Part of a small language model's weights.
Size: 14 layers, width 320, 5 heads of 64.
Training: a variant of Muon for these matrices, 561M tokens, 9195 steps.
MLP neurons of a small language model. Each row is named by its layer, matrix (down: output weights) and neuron, and shows model dimensions 160-287. Each number is 128 + 24 x the weight over its row's rms, rounded and kept within 0 to 255.
A block is one neuron, or neurons of one layer that tend to fire together. After each block is what it responds to, as a language model described it from the Wikipedia text at the highest values.

L7.down52 [126 137 117  97 121 130 109 151 128 144 123 151  80 135 110 132 132 127 114 138 167 115 122 153 113 181 152 124 111 108 141 131 141 156 111 110 151 148  88 109 121 141 135 172 120 103 109 140 125  81 114 198 150 144 117 157 106  98 151 123 115  91 147 115 112  99  80 105  69 122 145 139 131 133 128 143 135 151 134 147  98 106 119 143 121 164 149 156 156 102 116 119 127 169 124 111 115 114 172 167 105 139 140 138 109 110 154 139 141 181 107  82  97 141  98 105  89  98 117 112 126 110 108 115 109 103 109  81]
L7.down169 [150 148 101 141 125 142 126 157 129 119 108 138 110 120 119 103 131 152 152 154 133 148 106 159 133 137 141 154 130 128 176 152 142 148 128 136 123 135  82  77 149 109 131 202 112 121 117 123 110  86 123 143 179 164 121 138 135 113 126 141  73  71 161 127 104 100 130 133  61  78  86  96 103 137 114 123 137 119 103 125  93  77 122 121  99 157 153 151 123 105 144 101 115 141 135 113 130 155 122 142 117 110  83 161 128 110 121 148 108 165  89  96 120 158  87 103 105 115  93 101 129 104 140 111 107 142 135 125]
L7.down288 [132 104 128 148 155 118 121 124 113 151 164 116 117 101 169 157 137 149 157 142 139 125 117  96 124 153  94 105 155 127 178 108 106 106 133 142 120 109  92 107 159 116  84 119  99 119 159 125 144 111 116  93 126 138 104 134  73 148 143 108 143 134 137 142 136 156 152 102 129  96 142 141 130 127 172 136 171 142 122 127 114  98 110 125 118 106 117 123 151 164  94 118 159 105 111 131 126 157 144 162 119 101 104 115 173 123 144 162 146 162 107 115 147 116 143 154 123 164 135 148  75 129 150 135 156 123 155 142]
L7.down329 [117 126 133 102 174 133 123 101 129 123 115 132 156 131 135 133 113 112 139  94 137 110 153 153 149 103 116 147 119 111 149 126 145 153 140 157 151 134 102  84  98 102 108 177  97 172 125 157 108 147 114 123 114  85 155 117 116  69 103 146 122 116 146  94 135  69 108 142 118 116 129  93 106 157 138 156 169  97 115 135 127 132 111 113  78 127 129  85 133 142 136 177 101 100 131 146 110  60 149 121 113 133 149  84 131 110 116 193 158 131 110 147 145 101 136 135  76 149 127 138 147 104 151 163 154 159 134 144]
L7.down528 [136 156 110 148 115 143 107 163 114 126 200  94 132 127 147 175 153 119 186 106 115 170 139 118 136 110 127 139 101 134 131  89 139 126 138  77 135 132  81 177 122  78 119 166 148 154 119 131 151 111 117 119 148 138 105 127 147 102 119 121 137 124 136 140 156 160 138 142 125 132  99 129 136 114  93 123 141 116 118 158 136 135 115 123  90 124 155  98 148 116 117 119 116 137 129 171 140 150 127 156 114  81 133 157 132 135 137  95 111 129  88  83 139 145 152  74 141 126 136  84  89 149  94 132 118  97 115 129]
L7.down634 [ 97 152 153 102 106 154 136 113 142 121 133 124  80 147  79 116 165 122 150 155 136 157 114  93 120 124 160 106 137 119 131 153 174 116 158  92 124 141 112 149 143 117 154 120 100  95 115 145 124  94 133 128 105 120 134 180 192 181 131  64 127 166  83 146 161 127 147 172 144 136 118  77 136 139 141 113 128 104  98 125 117 145 111 101 133 113 145 140 114 146 133 158  92 116 126 124 179 147 134 136 109 193 126 144 116 130 105 115 152 120 109 147 118  94 165 100 132  70 119 152 129  67 143 118  92 132 120 120]
L7.down774 [114 149 128 107 135 134 119 131 151 137 140 126 117 134 116  93 128 102 162 145 112 150  92 105 158 150 111 152 144  87 105 142 105 132 111 138 124 142 116 117 123 166 152 162 109 127 111 123 127 124 113 145 134  93 107 126 115 163  93 151  86  98  93 113 144 145 139  62 100 124 104  88  93  88 129 117 135 153 100 125 156 139 110 116 115 109 144 138 132 121 114  95 128 154 143 122 100 127 140 160 115 150 116 157 113 141 132 119 149 127 132 157 143 155 119 144 114 161 142 119 124  80 111 109 115 137 167 133]
L7.down829 [151 133 165 117 125  68 173 117 103 104 103 125  88 172 135 109 144 127 134 130 116 116 142 144 115  78 149 201 101 127 145 101 106 124 192 124 150 139 117 126 122 114 102 127 107  97 107  71 112 113 129 138 150 107 145 167 112 107 117 120  95 138 134  92 155 133 146 160 104 133  87 139 102  96 123 124 121 129 103  96  72 104 112 159 104 125 131 124 158  89 142 131 164 167 113 108 125 149 182 120 130 170 123 127  99  92 121 176 144 115 137 105 131 143  83 143 120 146 163 133 131 161 137 129  89 116 110 123]
L7.down868 [117 146 135 150 155 100 148 129 153 134 120 123 101 109 124 124 153  83 116  78 143 137 128 136 127 141 128 111 144 119  81 122  95 140 106 154 152 166 145 126 110 123 132 132 107 126 124 114 103 135 129 142 100 111 142 183 161 113 122 102 112 117 110 131 118 109 102 166 181 110 132 165 133  69 142 156 116 140 108 150 104 134 147 155 127  95 129 135 129 127 123  96  91 117 132 153 143 133 146 114 157 127 163 136 108 114  99 158 143 145 124 113  88 183 169 141 104 110 109 156 129 116 148  98 131 136 171 143]
L7.down897 [120 155 105 137 116 162 151 131 130 115 136 101 119 113 122 147 115 146 202 131  96 120 124 126 114 138 171 148 155  61 108 130 148 189 136 191 170 155 160 105 131 120 154 120 149  88 173 131 120  98 143  80 126 112 119  74 117 147 154 172 100 115 141 101 128 104  96 148 144 106 130 110 132 139 133 125 139 129 171  94 100 102 105 141  90 159 109 124 109  91 135 117  85 122 133 145 115 138 148 139 160  99 109 118 112 140 144 121 129 170 132 137 175 123 101 142 117 141 125 137 159 157 153  88 115 117 117 133]
L7.down961 [189 137 135 108 143 153 153 164 154  95  98 118  95 149 125 144 109 156 131 139 145 109 136 103 103 154  68 144 129 146 101 125 139 112 109 113 145 113 118 117 103 127 159 137 130 120 164 148 117 155 102 124 137 113 168 149  92 189 106 128 142 141 119 115  90 142 156 145  99 118 119 108 149 121 169 142 125 148 138 191 109 143 123 114 122 126 151  96 112 123 142  84 111 182 125  99 135 152 142  99 142  80 161 122 127 136  83 114 125 174 106 137 114 120 122 161 103 117 132  96 158 114 164 122 144 115 123 146]
L7.down981 [140 156  92 123 150 165 134  88 145 146 131 136 120 151  96  75 105 132 129 162 153 123 120 129 108 125 115 145 121 152 145 158 138 146 124  94 141 148  99 142 127  75 139 145 122 109 135 138 104 154  97 136 119  97 140  88  98 110 118 132  91 115 137 114 111 117  92 142 140 119 135 147 106 136 151 128 127 163  89 128 141 114  95 147 138 118 145  62  88 131 147 121 145 136 167 110 176 117 173 121 160 132 120 135 115 102 164 123 127 122 108  94 104 164 142 164 119 107 108 129 123 148  97 158 179 137 110 130]
L7.down1010 [137 182 144 105 125 105 153 138 127 129 129 179 135 118 188 110 128 136 123 135  75 129 131 116 125 131 107 117 127 157 136 138 169 117 107 121  80 105 154 132 147  95 126 151 109  93 173 117 141 133 117 170 158 142 100 144 140 102 113 119 132 166  99 114 131 129 112  96 147 108 124 143 129 109 106 125  88 121 148 112 137 138 124 156 121 118 126 110  75 127 110 132  99 148 104 143 143 114 102 155 117 128 136 142  98 135 181 119 137 143 131  88 143 124 146  94  74 140 181 147 116  93 146 138 133  83  94 136]
L7.down1048 [139 159 139  74 138 111 109 117 132  72 133 181 114 119 125  96 117 144 133 180 104 105 119 122 151 153 124  99 117 102 103 121 145  98 145 147 125 111 155  90 103 142 133 153 139 122 154 109  85 127 129 167 153 149 107 115 108 106 109 119 176  97 178 107 111 156 109 152 111  95 137 122 148 125  88 152 149 145 141 135 106  95 159 118 158  99 134 150 138 171 132 153 105 117 102 150 135 135 121 146 113 112 122 163 131 143 101 105 157 125 147 123 135 105 153  88 109  96 126 122 154 160 120 118 116 170  98 141]
L7.down1129 [131 178 141  63 136 109  91 170 131 145 109 140 126 134  87 114 158  89 149 103 152 130 118 108 114 128 138 135 111 123 132 106 179 147  79  99 129 139 114  97 163 115 154 132  92 166 108 135 117 150 146 173 138  92 132 158 147  87 140 118 165 119 100 107 147 127 123 172 108  84 111  85  82 110 115 134 118 108  96 139 156 115 111 131 162 120  88 112 133  79 127 119 120 152 165 139 155 153 110 190 122 160 151 137 133  98 110 148 138 151 169  79 144 137 142 115  46  85 128 117 140 105 149 113 136 132 104 145]
L7.down1148 [154 155 135 163 111  94 125 157 122 146 147 105 111 141 150 128 165  93 124 131 157 104 110  65 136 143 105 170 122 136 104 151  95 103 137 126 108 103 140 137 124  95  81 118 161 107 132 135  68 118 150 154  91 104 124 114 139 159 116 106 141 119 121 121  88 114 145 137 117 128 170 139 151 166 136 143 153 107 162 122 131 146 102 130 106 143 170 103  74 125  81 103 103  99 170 110 125 140 152 152 138 129 155 134 127  83 134 128 166  95 150 133 128 143 142 156 115 116 149 126 132 144 126 146 146 128  93 109]
Verb after biography subject. Main verb or auxiliary right after a person's surname or pronoun opening a sentence in Wikipedia biographies, often after a section heading: held, was, served, also.

L3.down635 [126 113 116 132 105 130 110 149 119 114 102 100 165 127 141 114  81 110 106 121 176 136 139 107 128 140 108 135  93 138 153 146 143 124 146 116 131 141 166 140 114 140 113 143 170 132 150 107 168 114 141 119  74 145 122 162  96 139 108 217 154  86 144 140 155  92 109 102 167  98 110 146 110 144 180 146 110 106 180 115 106 140 118  80 108 144  88 111 147 136 126 145 187 148 125 150 137 120 128  89 110 105 111 153 114 153 125 143  96  74 138 104 116 125 103 114 134 153 131 130  55 120 129 169 149 132 143 108]
L3.down919 [108 151 158 131 120 133 113 112 113 134 143 120 114 108 128 125 150  91 103 111  89 129 147 126 121 107 136 168 140 157 138 143 113  99  95 152 209 106 120 109 104 116  90 135 100 109 139 107 101 133 120 110 130 113 124  87 144  76 116  93 117 154 128 114 116 133 125 123 116 119 133 117 121 126 159 171 138 124 126  96 176 173 154 140 148 121 121 116 105  94 153 153 129 108 136 147 117 156 104 107 118 140 153 114 121 109 141  98 109 125 157 123 158  98  98 152 134  90 144 150 115 169 150 183 155 116 153 122]
L3.down1053 [141 127  95 120  98 140 150 104  99 127 140 129 125 125 121 118 150 121 144 114 150 138 130 128  83 134 139 119 153 115 142 159 149 133 155 105 116 132 103 109 155 133 103  86 184 134 126 146  66 111 126 124 120 114 160  98 141 123 165  87 121 125  90 133 104 118 119 132 107  82 109 150 144 120 165  95  91 137 142 105 112 133 137 174 107 113 163 174 106 132 132  72 128 171 113 119 151  74 132 134 147 124 155 145 164  93 151 118 142 137  89 133 121 145 195 135 139 142 150 120 141 158 132 124 108 147  92 169]
L3.down1158 [101 124  97 139 102  87  86 132 148 126 129 145 108 166 139 148 160 112 109 123  92 148 115 114 106 135 130 126 107 128 139 141 125 132 122 136 136 121 129 106 172 159 145 136 100 104 136 151 136  59 114 108 149 167  72 108 136  95 110  75 108 163 136 142 133 102  75 132 165 133 158 131 178 129 123 116 138 153 112 158  97 163 159 162 153 162 163 130 115 117 189 137 124 121 128 121 132 135 153 149 111 125 128 191 143 128 121  63 144 133 107  80  98  90 119 122 117 151 136 145 129  92 116 127 159 107 141 109]
Verb-phrase continuations. The word right after a verb, "to" or a modal that continues the verb phrase, mostly "on" in "went on to", plus infinitives and particles (to replace, could be, break out).

L3.down12 [111 140 116 122 134 135 163  67  88  90 106 124 116 135  79 145 163 149  80 161 142 106 110 101 119 140 149 112 173 116 164 144 141 102 135 143 100 149 144 153 141 118  89 139 144 131  83 133 174  94 108 119 111 157 112 147 144 167 108 147 148 130 145  97 111 112  82 171 118 130 157 173 161 154 119 140 115 101 161 127 131 138 155 142 107 125 144 165 108 124 118 160 123 127 150 127 117 145 141 131 126 108 131 141 130 162 142 115 142  68 151 165 145 114 121 120 129 173 152 137 161 176 107  92 159 139 170 152]
L3.down308 [ 94  89 132 166 118 145 154 134 146 104 117 138 137 125 128  91 123  87 114 128 131 122 132 152 106 128 137  78 124 125 147 149 127 157 107 120 162 156 100 171  95 123 119 145 120 173 173 129 150 147 162 122 131 126  94 103 130 120 129 150 107 126 155  90 117 120 116  85 187 141 131 156 137 154 192 137 125 162 112 134 117 118 167 146  84 144 149 127 157 122 129 149 122  97 123  93 103  99 119 152 150 128 116 144 152 135 126 113 130  85 197 127 143 132 128 192 127 107 115  79 124 142 114  87 198 131 148 148]
L3.down1179 [108 115 108 143 143 115 145 125 119 146  77 109 120 132 134 103 149 135 104 121  97 113  99 101 133 121 122 141 134 157 135 158 148  82 134 113 182 124 123 125 125 134 120 113 180 138 132 123 139  91 146 151 122  76 136 133 161 147 109 115 108 116 133 109 138 167 164 114 122 122 110 164 115 118  90 160 150 120  65 132 100 116 162 149 159 112 179 144 108 122 141 131 133  86 143 121 115 109 148 108 147 143 130 113 139 170 161 125 165 109 184 103 157 123 141 135 169  99 148 129 128 153 103  76 159 124 117 172]
L3.down1200 [121 125 116  95 155 135 101 119 129 118  70 123  59 126 165 131 111 132 144 119 112 127 144 122 135  84 112 127 106  84 119 157 130 139 134 165 145 110 128 144 158 139 136 150 137 121  79 125  82 166 139 127 120  98 128  93 115 127 100 141 121 132  92 128 131 125 113 112 113 108 118  98 134 141 108 119 166 131 144 115  98  89 144 117 133 141 163  86 107 129 100 108 143 139 132 156 121 124 117 145 127 163 111 113 122 161 125 157  94  96 141 159  90 135 135  81 159 105 117 145 185 130  91 104  91 102 145 105]
Statistics sentences and rows. Mostly "there" opening demographic counts ("As of the census of 2000, there were 308 people"), plus stat-table row labels like "Total votes", "Seats won".

L5.down557 [123 112 149 182 139 162  50 140  93 150 140 105 167 107 143 144 114 128 137 124 116 134 125 142 131 118 144 163 130 180 165 141 129 160 163 133 138 175 118  95 133 138 120 113 142  97 163 139  89 152  99 100  90 151 126 134  83 133 126 124 112 113 162 118 104 132 128 126 124 137 171 183 132 135 104 171 127 145 133 145 174 153 135 100 137 101 150 168 140 128 151 126 146 170 152 117 153 114 104 136 139 117 106 172 136 126 133  80 107 133  93 106 112 132 129 107 141 129 143 107 157 160  97 110 122 106 130  97]
Word after "as". The word right after "as" opening a phrase, like "as mentioned", "As of the census", "As a result"; also table-cell pipes.

L5.down542 [180 128 131  87 137 118 134 160 153 109 103 127  96 167 125 101 153 112 134 152 141 163 131 137  95 159 157 127  81 113 133 121 120 150 142 115 156 174 125 114 107 138 165 173 165  94 122 159 167 129 124 168 136 133 116 134 123 159  89 118 143 162 116  80 120 121  92 132  76 130 106 105 122 131 114  87 108 148 139 145  85 142 134 125 151 133 146 109 142 112 109 106 139 170 136 104 187 139 133 156  93 166 138 166 138 122  96 100 125 104 114 121 108 172 115 104  81 141 128  80 139 134 122 112 124 102 114 109]
Token after a surname. The token right after a person's surname (or a place or team name) used as a sentence subject, such as a verb, possessive apostrophe, comma or parenthesis: Ryan's, Finley claimed, Zach returns.

L7.down66 [144 129 124 133 167 108 108 174 122 170 148 147 100 133 142 115 145 121 122 146 124 114 148 100 156 154 110 120 149 118 128 135  82 114 113 102 113  98 134 120 173 136 142 135  93 122 168 121  82 145 105 141 146 129 140 139  87  45 146 116  88  99 112  88 183 122 166 129 195 143 135 149  93  78 128 126 147 144  92 134 157 140 126 143 119 162 151 106  86 156 129 115 163 145 148 132 126 136  79 164 149 150 144  92 114  88  91 111 133 127 134 117 114 158 121 148  68 117  96 154 164 123  86 128 145 156 165 129]
L7.down205 [152 174 118 113 103 157 109 136 153 159 124 129 139 124  80 106 142 137 155 130 136  90 105 167 142 115 166 112 154 134 142 185 176 150 110 103 127 121 149  87 114 108 132 130 133 134 132 123 164 131 125  68 151 112 151 102 112 103  88 148 173 110 122 104  86 136 144 153 134 138 107 110 133 148  91 123 146 145 121 155 126 159 100  71 150 111 114 119 134 150 143 105 159 128 124 130 142 116  98 144 133 120 131 161 178 144 152 116 132  95  89 160 114 150 118  98 102 125 174 150 120 101 119 135 108 165 104 127]
L7.down285 [128  87 113 106 120 134 142 124 140  65 133 116 102 108 142 164 138 117 151 122 127 111  79 134 151 150 152 135 133  79 118 132 146 123 167 113 148 135 127 111  93 144  91 151 135 136 169 166 158 117 131 108 119 149 125 154 122 134 127 128 124 161 127 139 128  91  92 129 113  93 126 127 125 118 105 100 138 137 135 115 135 143  85 180 184 191 120  90 140  83 164 109 114 168 145 132  90 129 111  89 157 138 134 121 147 164  94 133 130 165 157 129 145 145 106 126  95 125 128 155 107 104  78 134 116 156 150  87]
L7.down415 [158 152 120 129 125 157  89 161 174 143 133 143 151 159  99 138 106 159  97 111 124 122 104  95 116 127 149 129 101 143 108 128 110 105 134 100 164  81 108 132 135  98 118 104 113 128 136 151  78 142 145 123 156 145 116 135 136 124  97 129 173 165 166 120 140 110 112 159 129 107 169 184 145 104 152 161 164 143 109 137  95 124 114 103 148  85 140 134 169 146 119 127 107 105 109 150 139 108 143 130 108 146 100  80 116 117 122 122 121  78 111  79 106 104 171 137  90 141 115 188  95  79 127 128 136 154 164  79]
L7.down470 [126 127 109 110  94 146 105 139 160 114 103 100 114 135 152 137 111  65 116 114 137 154 108 164 117 134 111 126 137 147 113 152 165 154 147 164 114 147 163  80 118  94 178 148 150  86 114 135 165 114 116 145 120 124 153 110 123 111 108 114 108 119 136  87 176 122  85 117 136 139  97  95 152 114 118 133 143 165 127  89 158 125 139 143 119 132 146 100 114 104 101 114 148 110 118  86 111  97 116 111 124 154 113  88 141 130 131 166 164 117 113 134 127 113 116 138 133 116 139 100 134 108 162 128 134 135 159  98]
L7.down671 [ 97 126 153 152  97 155 123 160 141 163  97 153 113 111 127 119 143  69 132 132 134 123 141 139 116  88 122 129 148 138 103 182 163 112 118 116 102 137 113 111 142 145 122  99 150 105 101  81 159 160 137 126 125 156 146 147 114 141 140 152 117 107  71  98  61 154  83 107 115 103  90 121 142 135 161 148 109 140 110 170  91 175 100 144 122 119 131  86 160 117 129 143 139 120 131 171 185  96 113 105 138 112 143 112 100 141 115 131 128  85 113 151  91 101 125 158 110 161 115 130 164 141 101 104 112 119  98 117]
L7.down717 [125 148 155 127 105 166 124  94 161 154 121 127 143 136 135 134 104 104 127 131 137 111 103 106 122 122 135 122 122 153 138 156 166 104 142 144 192  96 109 131 149 131 123 129 154  70  95 131 166 136 143 125 124 104 113  99 104 115 115 152 111 139 113  76 164 152  97 144 130 142  99 100 151 102 134 131 129 130  97  92 131 132 129  80  94  95 117 104 128 108 110  83 123  79  94 148 142 102 108 133 114 110 125 173 136 126  80 145 105 146 139 109 147 118 117 176 121 151 121 106 148 127 132  85 143 173 154 143]
L7.down731 [100 166 129 140  96 148 106  87 140 130 142 112 150 134 110 137 106 104 126 115 193 145 138 125 157 126 113 117 158  93 162  87 131 176 128 118 182 109 142 120 135  98 104 113 123 127 132 151 166 124 121 143 102  94 151 118 143 109 144 126 149 124 109 116 162 108 156  80 138 118 114  90 190 132 175 125 111 145 124  93 127 110  97 138 175 125 125 131 126 144  91 100 164 143 128 144 148 101 147 131 119 125 115 146 132 123 124 122 141 109  96 112 155 125 141 122  99 104 107 119  97  87  94 102 155 147 161  91]
L7.down779 [138 165 126 105 134 102 160 115 155 114 103 152 129 123 165 151 126 124 154 119  93 128 127 126 143 133 147 105 140 152 115  81 137 128 119 127 138 147 186 131 109 113 127 125 119 146 108 126 140 127 170 112  95 143 121 125 135 109 157  74 165 107 102 121 169 137  76 144 150 158 128 150 153 149 150  96 159 140 153 107 105  83 120 131 125 142 150 103 112 145 138 130 112 116  98 137 173 129 145 119 132 144 113 105 160 118  87 137 145 126 139 111 118  74  81 108  90 129 126 124 165 119 148 173 157 145 143  83]
L7.down833 [120 123 167 126 104 164 140 110 143 114 111 147 134 132 103 115 122 113  62 171 121 145 119 120 137 156 146 109 124 103 126 110 132 182 135 120 153  72 116 146 129 135 104 116 126 122 146 133  92 121  78 131 129 161 128 107  96 125 129  99 100 101  95 139 134  97 134 166  88 142  97 104 120  79 106 151 144 142 166 145 130  79 150 146 131 109 149 129 130 176  90 141 124 121 122 115 144 131 124 137 145 155 116 118 148 180 149 129 131 124 111 151 119 109 125 101 127 141  91 104 115  77 102  96 119 141 110 116]
L7.down928 [138 113 117 110 146 138 142  97 135 168 106 164 168 115 112 136 146 158 116 147  90 187 120 113 155 133 112 134 130 114  87  89 166 126  99 142 116 110 163 146 107 112 137 137 113 138 111 116 135 139 139 137  93 131 112 118 157 141 138 149 119 131 108 171 176 152 162 113 127 112 116 141 119 125 136 136 122  84 134 143 149 128 128 150 173 125 135  71 157 169 203 119 133  75 126 132 100 167  84 149 192 154 130 130  59 115 145 128 146 152  90 148  82 157 143 133  92 135 117 132 121 118 146  79 129 162 162 130]
L7.down963 [164 138 101  95  91  93 106 114 162 164 159 160 171 163 110 196  97 139 142 180 142 103  90 128 121 119 156  70 116  96  96 148 143 125 134 153 129 127  83 168 120  94 144 122 125 123 116 141 136 117 103  99 124 149 130 136 134 163 161 122 116 130 114 165 154 104  91  81 132 129 136 126  85 128 141 142 178 123 107 160 137 101  91 144 146 123 140  84  76 132 121 104 149  93  86 103 124 101 121 155 139  93 184 112 148 135  92 126 115  93  96 134 116 115 142 131 132 105 134 115 149 161 116 104 144 113 117 128]
L7.down989 [151 128 135 134 129 171 106 142 134  89 135 118 112 109 145 113  90 113 133 143 118 144  95 122  95 120 132 119 126 146  82  74 128 126 140 111 145 162 116  81 113 152 110 126 150 125 153 109 152 136 124 126 113 131  83 158 127 149 127 111 133 138 121 120 158 137 125 104  83 113 103 110 164 108 168  93 117  99 107 125 138 130 142 141 172 135 119 126 125 146  82 149  87 129  90 113 148 147  91 128 159 134 130 170 110 153 135 105 115 128 157 140 107 160 142 143  85 148 109  96 103 172 163 179 116 107 172  97]
L7.down1190 [147 147 132 143 155  81  79 139  96 118 106 129 144 111 115 150 136 158  92  88 126 155 112 164 136  79 106 166 129 130 138 133  89 121  98 133 142 114  72 100 156 112  92 156 123 111 171 129 108 145 118 114 163 128 145 175 141 104 146 127 129 165  90 131  87 150 172 171 136 111  90  98 146 135 162 133 109 129 101 150 147 117 135 127 118 154 120 132 112 136 117 116 138  94 103 123  98 163 120 160 151 141 159 119 147  98 116 157 149  96 122 121 108 134  84  85 131 151  99 114 146  92 109 149 121 164 137 148]
L7.down1220 [116 112 136 168 142 141 152 114 164  92 114  89 148 110 128 103 116 123 169 149  87 118 153 115  91  88  83 113 130 124 140 133 164 143 107 109 117 124 126 160 106 176 111 122 107 103 125 125 179 105 150 101 144 172 115 136 159 107 113 177  98 141 114 154  75 121 123 101 134 110 126 105 141 131  96 107 137 184  64 139 164 142 152 152 110 112 143 123 126 119 119  86 163 113 122 125 123 149  86 113  82  93 145 136 137 116 147 138 144 133 122 120 175 107 151 105 115 127 161 137 116  63 129 131 152 104 136 131]
L7.down1238 [135 118 103 129 131 103 168 131 161 114 178 113 107 119 106  92  85 155 126 101 120 193 178 141 147 150 101 100 136 128 120 155 108 129 151 116 118 112 139 129 134 114 109 142 137  98 148 182  93 128 120 107 102 153 128 114 149 130 125 129  75 100 148 116  92 143 133 106 137 144 136  84 153 138 146 181  77 127 135 154 173 141 122 106 107 141 128 128 126 102 133 180 132 121 167 144 140 150 148 126 135 122 140 130 105 138 113 170 110 118 129 156 172 181 149 114 123 100 139  97  96 137 101  95 108  69 100 179]
"As of" census phrasing. Middle words of fixed formulaic phrases, strongest on "of" in "As of the 2020 census" in Wikipedia demographics sections; also "as well", "as part", "According to the", "U.S.".